Weights of a small transformer language model.
Size: 3 heads of 64, vocabulary 6370.
Training: a variant of Muon for these matrices, 165M tokens, 5021 steps.
MLP neurons of a small language model. Each row is named by its layer, matrix (gate and up: input weights) and neuron, and shows model dimensions 0-191. Each number is 128 + 32 x the weight over its row's rms, rounded and kept within 0 to 255. Numbers have three digits each. A neuron's up and down rows have the sign that makes its largest values positive.
Before each neuron's rows, "fires in" lists the words (lower case) most often at its 100 highest values on Wikipedia text that the model never trained on; "fires on" lists the tokens most often at its 100 highest values on Wikipedia text that the model never trained on.

fires in: "be", "is", "are", "for"
fires on: " be", " is", " for", " are"
L13.gate84:130163122117118153124141120107092123132119152162148176072142115176142150149099117075167100130090106089103164194056170105109096089126146091118137121120065177060127145141140142132123093106169110113155097135100093087101131063096124108112098167121199105155127109096164169101053146147173119119134088173173093176143114109082150162141157191103122087082066142118097167119082083090111105182122055176125124124100120114157134105098086084128080182130109138126133133123104137135137064132095128177146158189091073086167069088157095174090143140123119132054132122104133110111119142120124125068
L13.up84:159094081107170098180114132161170143168140136147108136166083132082103133135119102121138155110116120091137127169072105074106106136109123115165120140177092166121076083143088083106167134129143130110190105122165175245071151108104144127124158132112128162107104138118152147139098095081153108204090147105097064087112119136127084071101157116104119168129110107095150117086126141062101198144121162135144129133189149148139131140101135117193051135137153175180126115111137115073136178113116115116099086154167167133130119096077152180112131159141121134148043177195106141125091166116080110170

fires in: "of"
fires on: " of"
L4.gate324:050148154145146132134129130148198123115151119113107151082167133138150069123125081109127173095140107129143130120120139112154149107147149160104098200139165138179121163111129154111131099157118168125156109124141131102149058109132147131073160119154182158109100087108166149106118120083096108117103107101117143136120171160116099152068162208091082088123134094154143088107137108192159141104170219102127153191121073107101058107094170166103134105128153198136143129161169115070173162121148163136115094102148206090065172131093094129059148169127095097085116096145075164068135143121151113136
L4.up324:105027127129167034087154134111154133169109143114110125136120129117072159064143103131146093106141123083150087130123165128153064084082082082080112152143088148120143104155096143099132122123108174086140134145139141112162120199169096088211126172159103111144125172147076116179196115139184192126110068067125156106192143091164135139196082127144119106139092161129117133125096111140117146138087154093123131102091150161143090126080115132105105141144127097069142168101095096109077123158080181086155119127137102161088102063160174151164116165146128133141139127138158132117177109100159120120

fires in: "former", "new", "original", "the", "fellow", "junior"
fires on: " former", " new", " The", " original", " fellow", " personal"
L4.gate338:119126060120160104132154113116073043117100151190113097118075142155111116154120133131184141030141170137158136077148131057123106072105138159150182177062138142121137131153111120082129117086146120129173114131070111090119121195075156091124064137139089132141122145071117112149113132116155191092148097086100146088161120151062172135097164123184113149127113152086150167138133138140082127157195151108131127126147099146197145135164108146162132170143132109093148154167127054177168120167117131085127139170149166126118075122118105080139160162158174135165136121073113153138085113135134068121
L4.up338:182138146070125077206130153104148123156131140142199125102139120108129109107123193132091190136161133137129151148140115104139182095019077166117088114156075090179142143115065061108153130081067121127170079101171119140081105103083138142111131151104107139136122145141096125129102153102182147104116156198114164147132172124116136069136107124122162125125110097140088139089138129102138143089139179127128161056157138153135180118197134127082147152115136154119129137118122074133105079143161169089132145150100142133177165101123130116082144165106112093089123066132077083076088199169097158100

fires in: "is"
fires on: " is"
L5.gate325:101110099134125134140151175143145144108151137094138157112195145140104132160104138060146154138150147096151159079127103095157113094100088112123137093130117217180120121114145126105127079173150079168158110070111124091129133068199151116115118163121137092106112069184147129113101105117171170152147106125084112143149156114122147153203132050152053084110079013071165142138150121074134132172118183148054119131101107131130082117133103140099163142118091117175146152139157132131160141104089099143143082150132140120117156189137138131101151115114193085117060156120121171141121175117167075104
L5.up325:191105070123127094131129144207120081141143111089116137179122167143099132111140106120104123162123176153165159140094094095164112129073146130109109146137173114135154094117173127129084119073141088168155179120139096147128173149170122108149128160103119155120051106137187079111176093104143114053182133133083123112145083132105074158111114135181091128111092141148127112143126149106103117146067125075149113119166151119191037164142120158114109099146148136050135132162082139104153144094169176128150053119130150185088097063110152085125112195154119192100143159121163130145144141085068095147

fires in: "a", "tu"
fires on: " a", "u", "A"
L2.gate137:160167149176152131137151106152058097152156151093173146153139078148128128145090111080147160154162138138090151134150170116164125130124088170128146096121155146150142114167112118066167094101152127137137158069127107168175095066159112139170088165156154084094102112152161108151121128170119043126075131139129095117195173057132116097152150105115118128129105066116231181152104123174083084148107165151168134109099122120105115127148134154124129165146154086071150164103089070145175154176113126118164137131136106086108136136091079111080139160098190066131170107093171142117101079093111064107
L2.up137:088106163121134156130142152165121154103100141152117175162126138114154141104149157149168163088126128123115091114095116127153182110104095134104102138102095174221148150093145116176143133059151118106202120135172130066075135121107094148102092117140111097122111151090145124059109083106102160141095117106101097133103156175137183173156144070152134151076144149080176125074125121096158109159135192156162096120174114130100064170127137164118143126121179139076117148124138153118152116011194109175132115115197130124146123081106121155095093229100098128125087115138080166131119138072111130114

fires in: "one", "a", "feet"
fires on: " one", " a", "et", "ret", "z"
L8.gate314:108136130204156151127178125124124128172082121143118120081152157135137106109105172075129117139056128127132185082157116139121139112112133204140178099128194192135149207187143122117150142040112128122104167152116102140131128083140081115116145123159061138102141157074131137113078114104143101098097103076118061158184177082161184133117123152123148131119123117115134141128110158095166122108154134108151130090123102146140111100164108119132103108190233116113159147145179124098148084179149121092179124127132155127064097108128108091156085150046096070087108145113096179142111132082135167139
L8.up314:171113091131168133053119180173133173119136114115101130159146078179104136098129097125160123125114155113165124145102115146146169130098094194128101155141162177136153103133134127097090132113191155144122162109128071138104128104183117161131167158155153133171129129144076135101035186124112128059110101108096076143100089150109160191109155110162164138148184143150166151108122196176196126111124151162155107145165142148079107152116170124083106098093125168178183167100142144151186145102121136097160121185183190158128110132190117115142169164125188167091072131110104125085151154144166132181

fires in: "an", "a", "small", "large", "another"
fires on: " A", " small", " large", " an", "An", " An"
L9.gate124:142090119152115093091143077107152149115133134137127077137131075135098109107115120137187122189150117125104090178163153088097089125144185155169198142094118164121123196123197171144172170109124130156148137217215081183129106094130119140106121152200120207092125164096145087097101133108096115194095073108112151132150115092119185136148139174141147147093163154121137153088113135116116072120116152112173118063099101181167168162088149125099127120125148167057177125147105130155108137142149096157097137176160100079160147130134117124132125152144124201155125152157099127080174099129155102096
L9.up124:101111183179188171145131083155093117093115152132115120123148143143127141186182137128127146141155136143094070094122112069095137116122111122119130103137193099149180107124157129114104156150175131163096113059095141146082083120131169130156111134123079079096151172151089148156079097179197135082143112154135102056082143217096131165097107142069131192123131135188103113156102097127180112137167090108105131113128163117108118135110066104133115179143097211164123196155135069120150125109133129091153075137129082100170159147138099076122155132101140167148127124105134150085090083074159183127

fires in: "day", "final", "next", "night", "hour", "week"
fires on: " day", " final", " next", "inals", " night", "our"
L3.gate111:115159082149152091101164124114119157090146109106150130092108129130067128100153147181081087143138119164164098100107120158139126119083108182171167085139075152112094123148130083159217136078093169196136154169072135104115126145144118157136103084143085116103106129183112125152070140069146160167133146203121107069160132131136167087106075078203068224147184125151159130124095178137160077132130101097105134188127136114142121141103092159135102093144085105118111123068120100152066170159141122100123135098138127139120093113124129115150092190213096112117107138092093131109147110126142157139
L3.up111:106129122096138160126117166138114149126107042133127201120135165149149069127090104114155104116147126179142164118125154115060105177132083159194123107083135111166097098172085128107179115131056071182092101127118141120144159149102121097129168153133059092111125169184097195180122109096166153153141085157099088107120162142118103142148086132153075153141161151120173116119070101146155114155175098128133149121111114069145153164116113109095083125167126137085119124103165117068077147151129106056152134174154156151177121124046171138138113097127104088090138128090074075150096114055152147117

fires in: "a", "any", "much", "most", "no", "an"
fires on: " a", " any", "a", " much", " most", " no"
L5.gate364:104102101195206103073088123161102149216172110168163157107162157124103148149134108070142120206115165129168152190117130048108166162126122166139132123138079105135104141067149126126159115153184170124167167141150200123139099079165120143164079153157066157105119141087177082099111124106141096123066131156134081111133152148118168144102157087143144096142050101150185102130136124154150082161141109138107157105086109106115150118157132120096100112148113165122144150094106115120149159141133106141122065126130067117073090148082147126094112201146120144049166138153100153102116152136158118105
L5.up364:111119203144143123134158059160138111161146116182113191131150157151098143127103137080188135145115091118179095168087096155099134129107101149140136130083119133134179106128114178189146116159148144155158115133111085095145090081173171109116139116158169141162177189093135136180130135144157110169075122120129139139118160186111133182108071155093185124176107137168096163099108159069194159172166130109061144108161088091090122129116114144123089177171155111116109157219180188107146129145125120139118143144137202097130104137155139136129078103078127094134124175118190195104150101120110087129

fires in: "a", "to"
fires on: " a", " to", " o", " per"
L17.gate60:109131134176180130091171107111088196187124169112134083180071088096097150163137176082144094100099103110116179169158127132106156158154126127093067100155116188082110100108097081105060096105136114142075154135160137151083081148157114134197134143108102147147143201126101113135057139139152139124125105149145120058176070131148113123099101136136102152138107117170167133071136146147169084128129055120121158157122135075144055129140113165109111127075162091101129122130103114130179097171164119117138098153157101109117173153122163128165102109105100116045084122149093126103080057133108102094
L17.up60:207097092130128134143143161138119122091146141179157234131126106092104112120182114068095106159128160165136088055141123154152155154165091125194089127165122174091175152089187168137083103146140123103195113135132091116118124154147141129104135108149130081126065158138152086112170127116137133092116117110149137055161175156173119128194094104159165140138183181085112164126106124131157119123133067142133073115121161128119137167144138091118142112077111072114130116109087150139135112059185136207140177139178141127150096095186168121082143153144122137119199081106108132126128125142082094095

fires in: "final", "next", "took", "first", "last", "after"
fires on: " next", "ay", " final", " took", " last"
L4.gate228:096075108153125140136136143113042159086117061139125137108105170178097170143130154142124163130164121171177124120125098151107121156121125176179126091168116118145112087134108176081115178123181133197215136113099137165079076138161187174201189120131155164087093142101147135193049136120109072111109115115195111093154175132144152090092122090142109151053101143098104103119140144147161123122140154138169168107110164111148146155151137116127163130118132132078142147137126149157099180150080123141158189104186105167159116179114100170111100081115172075136159137147124154117116103082140154167
L4.up228:128139103188121164140144091087107122096124086089180136113106127197104112131120115117118111133150159211148118108107140123152140122114155078166075127152130120067107042095129125089117129133156157179177103143114118150086099195143151135146163129113124134120099156130144233176112155131131096172103186118186099136151065122111169077129118021072137127121141129132140098105165153114133103118108132141129169128058166132130128192159144187167113106117104146098088128109122187115079116179118132149025169081181107160105136113147172141101180125175101112127143114133130115129147101105157145144

fires in: "the", "an"
fires on: " The", " an", " el"
L6.gate454:178117132195076147130123128102127133130171126152174138063111108121122083122111125068129126165121114113132089134151138131082110148093090144117104179101143114158162127130104148097194184090180172131150103158119214123126115119110086174131090139142081139108138182102088176141061160137145093133146139134119101113197115099082180110080172136113091202135126134123102173164116136111136160138152086120151132157160115190129101127194102152180123150095101086082134082075156117118095176130101187096062171128151145127167133096181112109084138131158182099157155069165114163075200152144124106128
L6.up454:144116129133110160185134101153150136141115149114093130069187069120149114134055139110133145147083097133128142120174116152081187118079174155164066083163144128142117136096127159100136144123106163078199092124111114163095138148134208114118106087110122095119120135180115181132121180174152127061115103161108110023109099168159067144112109140098119113182128131154153180080108132177144189120127072128178142085152133091104158093107103135057120176117154113130167161159148112130122098138132108134135102159155161166178063110062115104100076091124097116114084142106109134096144179098123081109

fires in: "a", "who", "have", "having"
fires on: " a", " who", " have", "A", " having"
L12.gate45:084145127055133179104187152169102175090159186140156140127088150129101134182159111082131164102102133151080138131205154044089116075122079146151154125083125140113104146121057163084195108119131144127162150095143081087083142075131122109145125079165108057100144164112141090122048133076147109066085141102163094149115100113132116092141114090138154091094154124171151122100124150169102106134148181110128090111106134160060143083119165094105057109139146149086157099134088080110140178106129120109174146107110076138125093103110147155155113113119155138079169072122109119122076127126124123135
L12.up45:037159133147147144158195166164132163116144210146162065143117163095117130170158077143100179103124155142148115192135113153098162130097130067184112114149166123193110147093126109111150104126119147189133180160131092073117141156118158124159112118122157195157143148150138103115144043127154067104097143121105127182090098083132164168125138100167177138116125102133180144153099119096133144158165086081146121127108147166180122053161184125151071137130163136115119194162068100099128146046127143139135152083104120150130154084123133167164116094146122105128105111103092136159083101100143164121

fires in: "of"
fires on: " of"
L3.gate229:105175139133117077118137142093137122122119141137190160094134146158164081148122156082107141105112184093063139120073129152156139169079158163180095103144114177096132126071121136116162120190106161153117080149180119112135148142193109127060117086078181121091120123126124177113120175066131109120139085167135124122092141113129163128116067165114070125173133091184099094130062115104112107069148114089133180120183116085164108124119151088117110094212148190109203165099129085109138144147152149089136078111150112145094083089127109147148068158142071140119135115153117152083144164110190148143
L3.up229:151166157100130134069114104115167119167083084109094134190143179105111141171105150095140069158110098139124151123131123132146098109168117097104128188189123171109146075174168136090103088170117186210114112159093150155112092075095063124126080156112106038119125155116137156111086087084105150132135109069132110182125136071091134121142128094124158133114112145149110140109106130176156129110150088101135119104143113113166094107170068107120150120188177129121199135126110063085101118107139163109155193073125128119086151137223132142124073136139121168112143155124148074120067079115152110149